python train.py --head_dim=64 --hidden_act="tanh_gelu" --rope_theta=3070.0 --attn_scale=0.125 --tie_word_embeddings=true --init_std_up=0.0178 --init_std_down=0.00349 --learning_rate=0.000656 --max_grad_norm=1.0 --decay_fraction=0.859 --train_tokens=355100000
MLP neurons of a small language model. Each row is named by its layer, matrix (down: output weights) and neuron, and shows model dimensions 80-207. Each number is 128 + 24 x the weight over its row's rms, rounded and kept within 0 to 255.
After each neuron's rows, "raises" lists the tokens whose logits its output raises most directly, leaving later layers aside.

L8.down985 [ 86 119 142 107 124 117 168 126 187 135 162 126 171 146  80  83 153 135 100 144  93 111 106 162  93 136 101 150 151 111 159 140 131 119 108  87 126  70 109 129 113 136 131  80 106 147 137 128 123 148 137 166 128 149 113  91  98 120 156 130 130 162 141 122 148 116 145 131 137 130 127 101  66 157 162  83 121 137 145 149 139 121 171 144 135 152 127 123 105  76 155  73  85 149 153 137 107 142 143  94 176 139 136 146  67 131 137 146 122 119 137 163 160 127 113 149 122 107 152 141 137 149  74 136 159 144  94 141]
raises: " another", " their", " both", " its", " a"

L8.down562 [ 89 147 154 125 108  96  92 123 108 108 105 145 111 156 149 108  95 128 148 105  89 121 111 164 135 164 147 139 161 121 151 130 136 125  76  93 116 138 131 161 121  90 159 122 108 106 122 102 120 145 172 117 167 115 150 138 141 137 104 102 178 120 128 109 160 130 135 156 153  95  82 146 113 142 151 152  92  91 122 116 127 154 160 154 139 115 144 133 105 128 125 136 167 175 126  70 150 152 148 135 105 151 113 116 160 129 143  87 144 137 154 105 144 148 101 139 136 103 113 105 100 121  98 166 129 103 120 151]
raises: "al", "it", "id", "um", "ide"

L5.down1500 [103  78 103 102 177 167 183 138 143 129 143 106 149 126 171 118 202 136 135 132 106 117 138 125 162 144 120 114 124 133 133 131 133 143 195 140 146 151 124 128 135 126 201 132  78 117 137  95 141 118 129 110 125  92  91 200 147 157  87 104 134 156  75 105 156 133 131 146  77 116 169 149 131 116 134 135 145 129 114 105  96 133 113  90 129 117 112 114 112 129 123 141 136 100 125  90 149 102 120 157 108 162 139 132 156 128 137  91 175 118 153 119 101 171 147 138 144 142 119 125 119 129 151 136 144 128 155 146]
raises: " have", " make", " continue", " do", " take"

L8.down1496 [109  86 126 145 142 140 208 143 140 122 124 102 131 123 119 144 151 120  93 157 152 116  71 188 119 128  66 134 142 125 107 139 115 104 127 107 152  99 144  91  87 114 160 145  99 145 128 139 181  94 112 167 127 125  88 111 108 131 122 132  80 139 110 187 109 144 135 168 125 126 111 109 128 125 138  52 123 117 160 160 144 117 135 123 118 139 141 114 104 117 132  68  84 127  97 151 108 156 120 100 138  98 172 141  89 137 146 137 102 132 132 170 122 122 143 190  88 123 122 161 105 126 106 155 207 135  89 122]
raises: " his", " it", " him", " another", " these"

L4.down236 [153 117 173 111 147 137 125 108 116 112  83  97  96 118 125 101 164 136 102 170 108 149  97  86 113 174 158 156 122 128 116 130 166 110 165 157 107 164 136 109 102 116 123 160 156 109 140 140 147 106 127 120  99 112  79 124 145 113  89 119 141 145 136 130 144 117 123 136 115 131 101 157 154  95 181 128 143 109 111 111 168 191 124 137 128 114 145 136 105 148 132 141 140 101 161 113 100 150 137 115 155 121 173 140 102 115 111 104 133 104 175 133 126 138 154  91 143 119 149 121 152 113 146 115 138 138 106  79]
raises: " ", " —", " –", " -", "est"

L5.down1383 [114  82  97 109 129  82 177 150 133 115 119 114 126 112 116 152 113  91 151  97 125 149  94 114  97 118 138 137 145 126 114 124 135 107 101 109 107  82 150  57 150 105 166 136 122 135 113 166 119 128 121 178 113 131  91 130  98 119 121 122 115 125 113 154 151 138 163 151 151 157 116 144 104 148 149  78  86 122 100 154 134 202 142 139 128 129 154 126 118 130 133 103 101 132 106  75 138 138 121 109 134 116 218 125  85 167 161 134 145 142 156 133 118 145 156 141 135 147 104 154 134 136 133 144 177 146  90 133]
raises: " what", " the", " another", " a", " an"

L5.down117 [149  90 163 139 130 140 207 105 124  88 106 122 126 117 143 127 126 141  93 104 104 126  95 167 118 199 134 122 143 115  99 131 131 147 110  86 131 132 103 118 119 137  86 101 137 171 135 119 148 129 137 108 102 149 146 128 133 141 133 144 141 157 133 143 107 119 116 140 141 144 106 107 119 128 116 122 138 101 152 148 110 141 163 147 123 109 181 151 125 105 128 132 137 106 121 122 128  97 150 179 145 118 142 169 149 136 120 113 111  77 145 136  80 129  99 130 106 141 133 100 158 123 120 108  89 144 143 127]
raises: " They", " There", " However", " It", " This"

L5.down639 [116  92 157 157 166 155 199 125 134 113 122 129 110 113 137  68 128 127  87 115 127 107  84 157 117 158 134 139 160 116 101 145 142 120 121  93 134 101 128 112 124 195  99 122 115 133 134 113 131 126 139 136 108 140 144 166 142 154 134 127 151 136 123 129 148 117 134 123 134 105 124 135 118 117 144 114 117  65 168 140 109 128 140 108 157  85 136 124 128 150 139 109 129 116 106 125 104 136 137 148 148 115 133 167 107 163 119 108 130 121 110 111 112 106 110 129 114 165 133 134 142 133 123 114 113 154 106 130]
raises: "==", "In", "The", "====", " In"

L8.down1266 [116  89 127 134 161 147 170  86  98 127 140 131 104 122 130 103 107 185  84 113 128 108 125 163 150 183 137 133 147 141  97 123 109 145 135 109 125 124 139  88 104 160  81 147 108 105 108 124 157 108 140 114 101 134 164 149 151 162 135 110 136 127 104 133 128 120 130 113 117 115 170 136 129 132 111 146 138  83 174 158 129 154 126 119 125 108 125 110 178 119 118 119 129 128 121  95 144 123 159 143 112 142 117 124 138 130 135 145 154 123 123 114 107 100 119 138 147 134 128 134 128 123 140  98  73 147  73 135]
raises: "After", "In", "On", "===", "The"

L4.down1161 [137 118 160 117 126 139 159 132 199  72 134 133 140 135 133 132 109 117  91 147 122 103  93 117 127 147 100 114 124 111 116 161 132 157  48 149 171 147 163 110 111 153 128 137 145 114 143 137 162 102 146 145 121  79 117 127 117 108 121  86 201 109 154 113 115 141 115 150 155  99 143 106 116  80 114 133 121 112 100 118 143 156 159 121 154 125 104 108 124 126 139 119 148 168 151 119 101 145 120 116 116 129 105 140 161 137 158  76 117 184 147  88 130 135 118 149 159 143 107 104 119 122 138 118 121 131 170 138]
raises: "hip", "'", "weet", "uit", "’"

L5.down484 [141 137 108 101 117 147  97 132 144 103  98 128 123 136 156 141 118 131 108  68 134  93 142 133 143  79 163 146 147 104 120  99 113 135 111  88 139 178 131 104 131 150 117 103  95 123 135 170 143 120 106 130 142 167 130 131 145 147 161 148 154 158 119 106 162 130 142 153 124 127 193 133 180  99 135 159 118 122 115 140 151 110 110 124  96 148 155 131 134 125 149 161 164 120 108 163  89 120 135 170 138 151 125 129 126 172 118  87 121 121 109 139 122 137 121 137  97 138 137 139 121 131 124 201 101  97  84 167]
raises: "able", "ases", "ry", "ables", "y"

L5.down110 [129 140 124 146 153 102 127 110 189 135 131 181  95 171  91 115 104  99 150 107 114 132 111 130 129 142  95 102 127 124 116 123 135 164 144 101 136 140 135 125 129  98 153  80 154 140  96 153  70 151 121  92 121 147 193  80 121 127  72  84 187 172 138 129 126 115 134 150 114  94 124 146 146 107 157 166 139  93 135 130  88 149  98 164 112 143 159 110 131  73 145 122 120 154 148 145 124 114 148 146 151 128 136 157 132 135  93 145 129 145 116  96 132  87 138 127 135 140  83 109  84  69  89 120 109 114 126 115]
raises: "7", "9", "th", "8", "6"

L6.down724 [131 104 151 154 140  85 121 119 133 121 157 185 125 116  99 124 121 115  98  88  90  88 123 138 129 100 141 115 128 138  97 134 142 128 120 130 120 115 126 173 130 138 149 118 137 154 161 164 124 133 152 120 131 125 137 126 111 111 133 165  81 137 127 126 154 106  93 113 172 116 102 149 117 136 161 122 122 140 124 113 150 154 120 161 147  69 121 161 155  94 100 150 146 112 176 106 121  98 124 122 158 154 147 125 121 106 140 146 122 115 150 124  85 125 114 139 160 108 130 173 129 125 125 156  88  63 136 141]
raises: "ear", "less", "illed", "atch", "agon"

L4.down534 [101  94 114  77 147 133 195 164 146 140 140 103 177 161 163 151 196  92 153 125 136 119 165 136 159 130 116 155 147 156 138 113 123 106 108 166 116 167 106 129  73  86 172 128  96 121 140 153 121 136 114 124 111 104  82 139 145 140 122 125 128 108  86 157 130 135 147 187 111 130 141  94 109 138 101  90 115 127  80 133 142  83 100  93 137 135 152 116 110  94 122 121 145 112 123 120 150 116 101 150  90 140 160 139 153  93 151  98 163  97 128 154 118 187 122 134 127 150 108 116 118 128 172 103 162 125 164 127]
raises: " increase", " provide", "ols", "pp", " serve"

L6.down716 [ 98 110  93  67 117 162 185 120 130 126 118 130 161 124 127 126 125 118 117 119 150 172 140 132 165 112  99 119 151 135 124 117 110 136 136 154 147 194 121 138 131 130  87 143 104 109 170 129 159 140 102 155 118 115  73 206 130 146 104 112 139 125 100 131 132 170 117 141 120 108 141 104 121 138 125 112  99 134 100 128 125  98  87 118 137 125 117  94 139 112 123  89 122 135 144 132  91  88 102 123 104 135 112 138 116 129 138  57 139 170 113 124 127 162 148 163 140 156 129 141 119 128 155 151 206 126 161 130]
raises: " have", " receive", " provide", " continue", " know"

L4.down1364 [140 140 124  40  92 156 120 109 152 120 130 107 125 178 101 153 149 130 124 114 116 126 127 135 148 157 147 146 131  96 130 137  77 105 130 118 173 148 138 150 114 112 134 127 136 104 101 158 119 137 167 155 133 124  89 138 145 162 130 112 139 160 128 119  77 125 127 111 126 133 169 112 123 140 129  89 125 117 154 111 140 117 142 143 148 112 144 109 139 110 121 151 150 111 122 122 132 153 134 118 103 144 136 154 138 149 136 102 105  85 148 119 190 132 109 111  84 102 130 119 117 133 144 140 255 115 132 110]
raises: " the", " their", " this", " its", " his"

L8.down902 [129 110 146 154 127 127 181 153 173 133 165 135 124 100 138 110 156  88 139 144 121 131 107 138 144 179 147 155 161 106 111 142 108 123 103 118 114  85 179 124 100 126 163  99  74 140 124 161 141  81 139 122 129 155 122 146 141 129 156 142 119 167 115 170 114 136  98 123 125 173 129 111  89 136  97 138 131 109 175 157 109  79 159 117 102 118 124 176 139  96 102  98 114 152  86 104  99 149 115 146 102 109 141 178 105 159 158 132  95 105 160 115 146 111 113 149 118 151 107 164 126 150 129 138 168 154 134 111]
raises: " another", " two", " a", " the", " one"

L4.down770 [116  75  96  84 151 134 206 121 135 119 144 109 168 157 150 149 204 121 154  86 125 115 155 144 125 134  94 130 147 133 151 114 136 111 137 156 137 172 106 114 111 127 181 125  83 146 135 109 123 134 148 117 133  97  95 185 148 156  97 125 147 115  71 107 136 129 131 192  92 110 162 120 103 134 123 116 123 120  89 121 126 114 127 111 129 110 134 102 124 115  89 115 144 108 138 119 146  88 109 163 118 165 162 140 170 108 143 103 169 102 124 154 102 176 140 135 146 145  88 139 122 105 146 130 148 129 130 148]
raises: " provide", " receive", " have", " be", " serve"

L5.down119 [ 97 136 134 146 133  94 142 147 166 169 109 111 116 190  96 125 114 108 121 124  99 115  99 100 123 113 125 119 154 135 117 101  90 122 184 133 190 116  80 102  99 148 142  94 132 140 106 169 107 137 104 111 107 186 152 129 134 125 113 113 168 140 113 129 138 140 129 134  96 101 114 186 130 142 110 114 104  87 119 157 102 149 142 138  94 111 134 104 145 108 143 137  90 117 178 150 166 108 148 106 117 133 131 129 143  87 125 107  96 118 102 120 111 135 168 109 156 111 150  79 155  77 127 167  97 114 153 145]
raises: "7", "8", "6", "5", "9"

L4.down1443 [167 115 164 122  81 121 132 136  99 130 137 131 146 154 146 125 108 106 112  75 119 135 153 137 148 112  96 138 131 164 134 105 119 110 143 181 106 128 115  93 118  82 139 143 149 131 147 138 169 106 105 158 103 122 143  95 142 113 165 148 147 102 127 124 157 178 109 162 108 104 138 145 168  83 113 114  92 151 139 142  92 130 104 109 140 148 118 129  63 130 136 142 111 144 200 193 107 143 139 128 154 141 122 153 150 124 146  97  85 113 188 144 121 157 128 113 127 127 136 129 174 147 118 111 121 154 122  90]
raises: "ently", "her", "reat", "ely", "ency"

L6.down1144 [106  85 156 202 140 126 219 156 138 100 144 131 138 125 169  83 133 122  92 140 128 117 106 169 118 177 149 103 184 143  98 169 127 122 106 123 126  90 106 107  95 151 122 125  91 154 146 121 116 123 150 148 115 115 142 145 141 140 113 137 117 120 120 101 159 145  99 111 163 127 163 113 116 113 145 128 104  97 131 145 123 132 166 132 117  79 152 157 139 142 111  78 147 104 111 141  91 141 165 126 148 100 119 159 118 148 124 122 152 119 130 129  97 127 101 108 144 172 154 160 118 149 132 115 154 168 102 116]
raises: " these", " however", " it", " this", " there"

L4.down411 [118 146 151 119 120 134 154 129 169 121 112 139 153 142 126 163 138 128 113 151 115  99 136 122 121 111  96 118  96  99 130 122 144 126  89 186 201 139 143  93 133 125 119 128 151 101 139 119 162 130 101 138 118  90  92 103 119 112 103  86 153 145 191 131 109  99  94 140 149 102 184 112 106 115 103 108 104 108 108 140 144 182 151 130 134 113 110 113 113 119 114 108 150 148 143 134 106 161 124 119 109 120  98 145 157 162 153  97 129 138 145  88 130 159 113 155 126 128 163 145  81 151 124 129 142 171 155 146]
raises: "hip", "'", " who", " about", "’"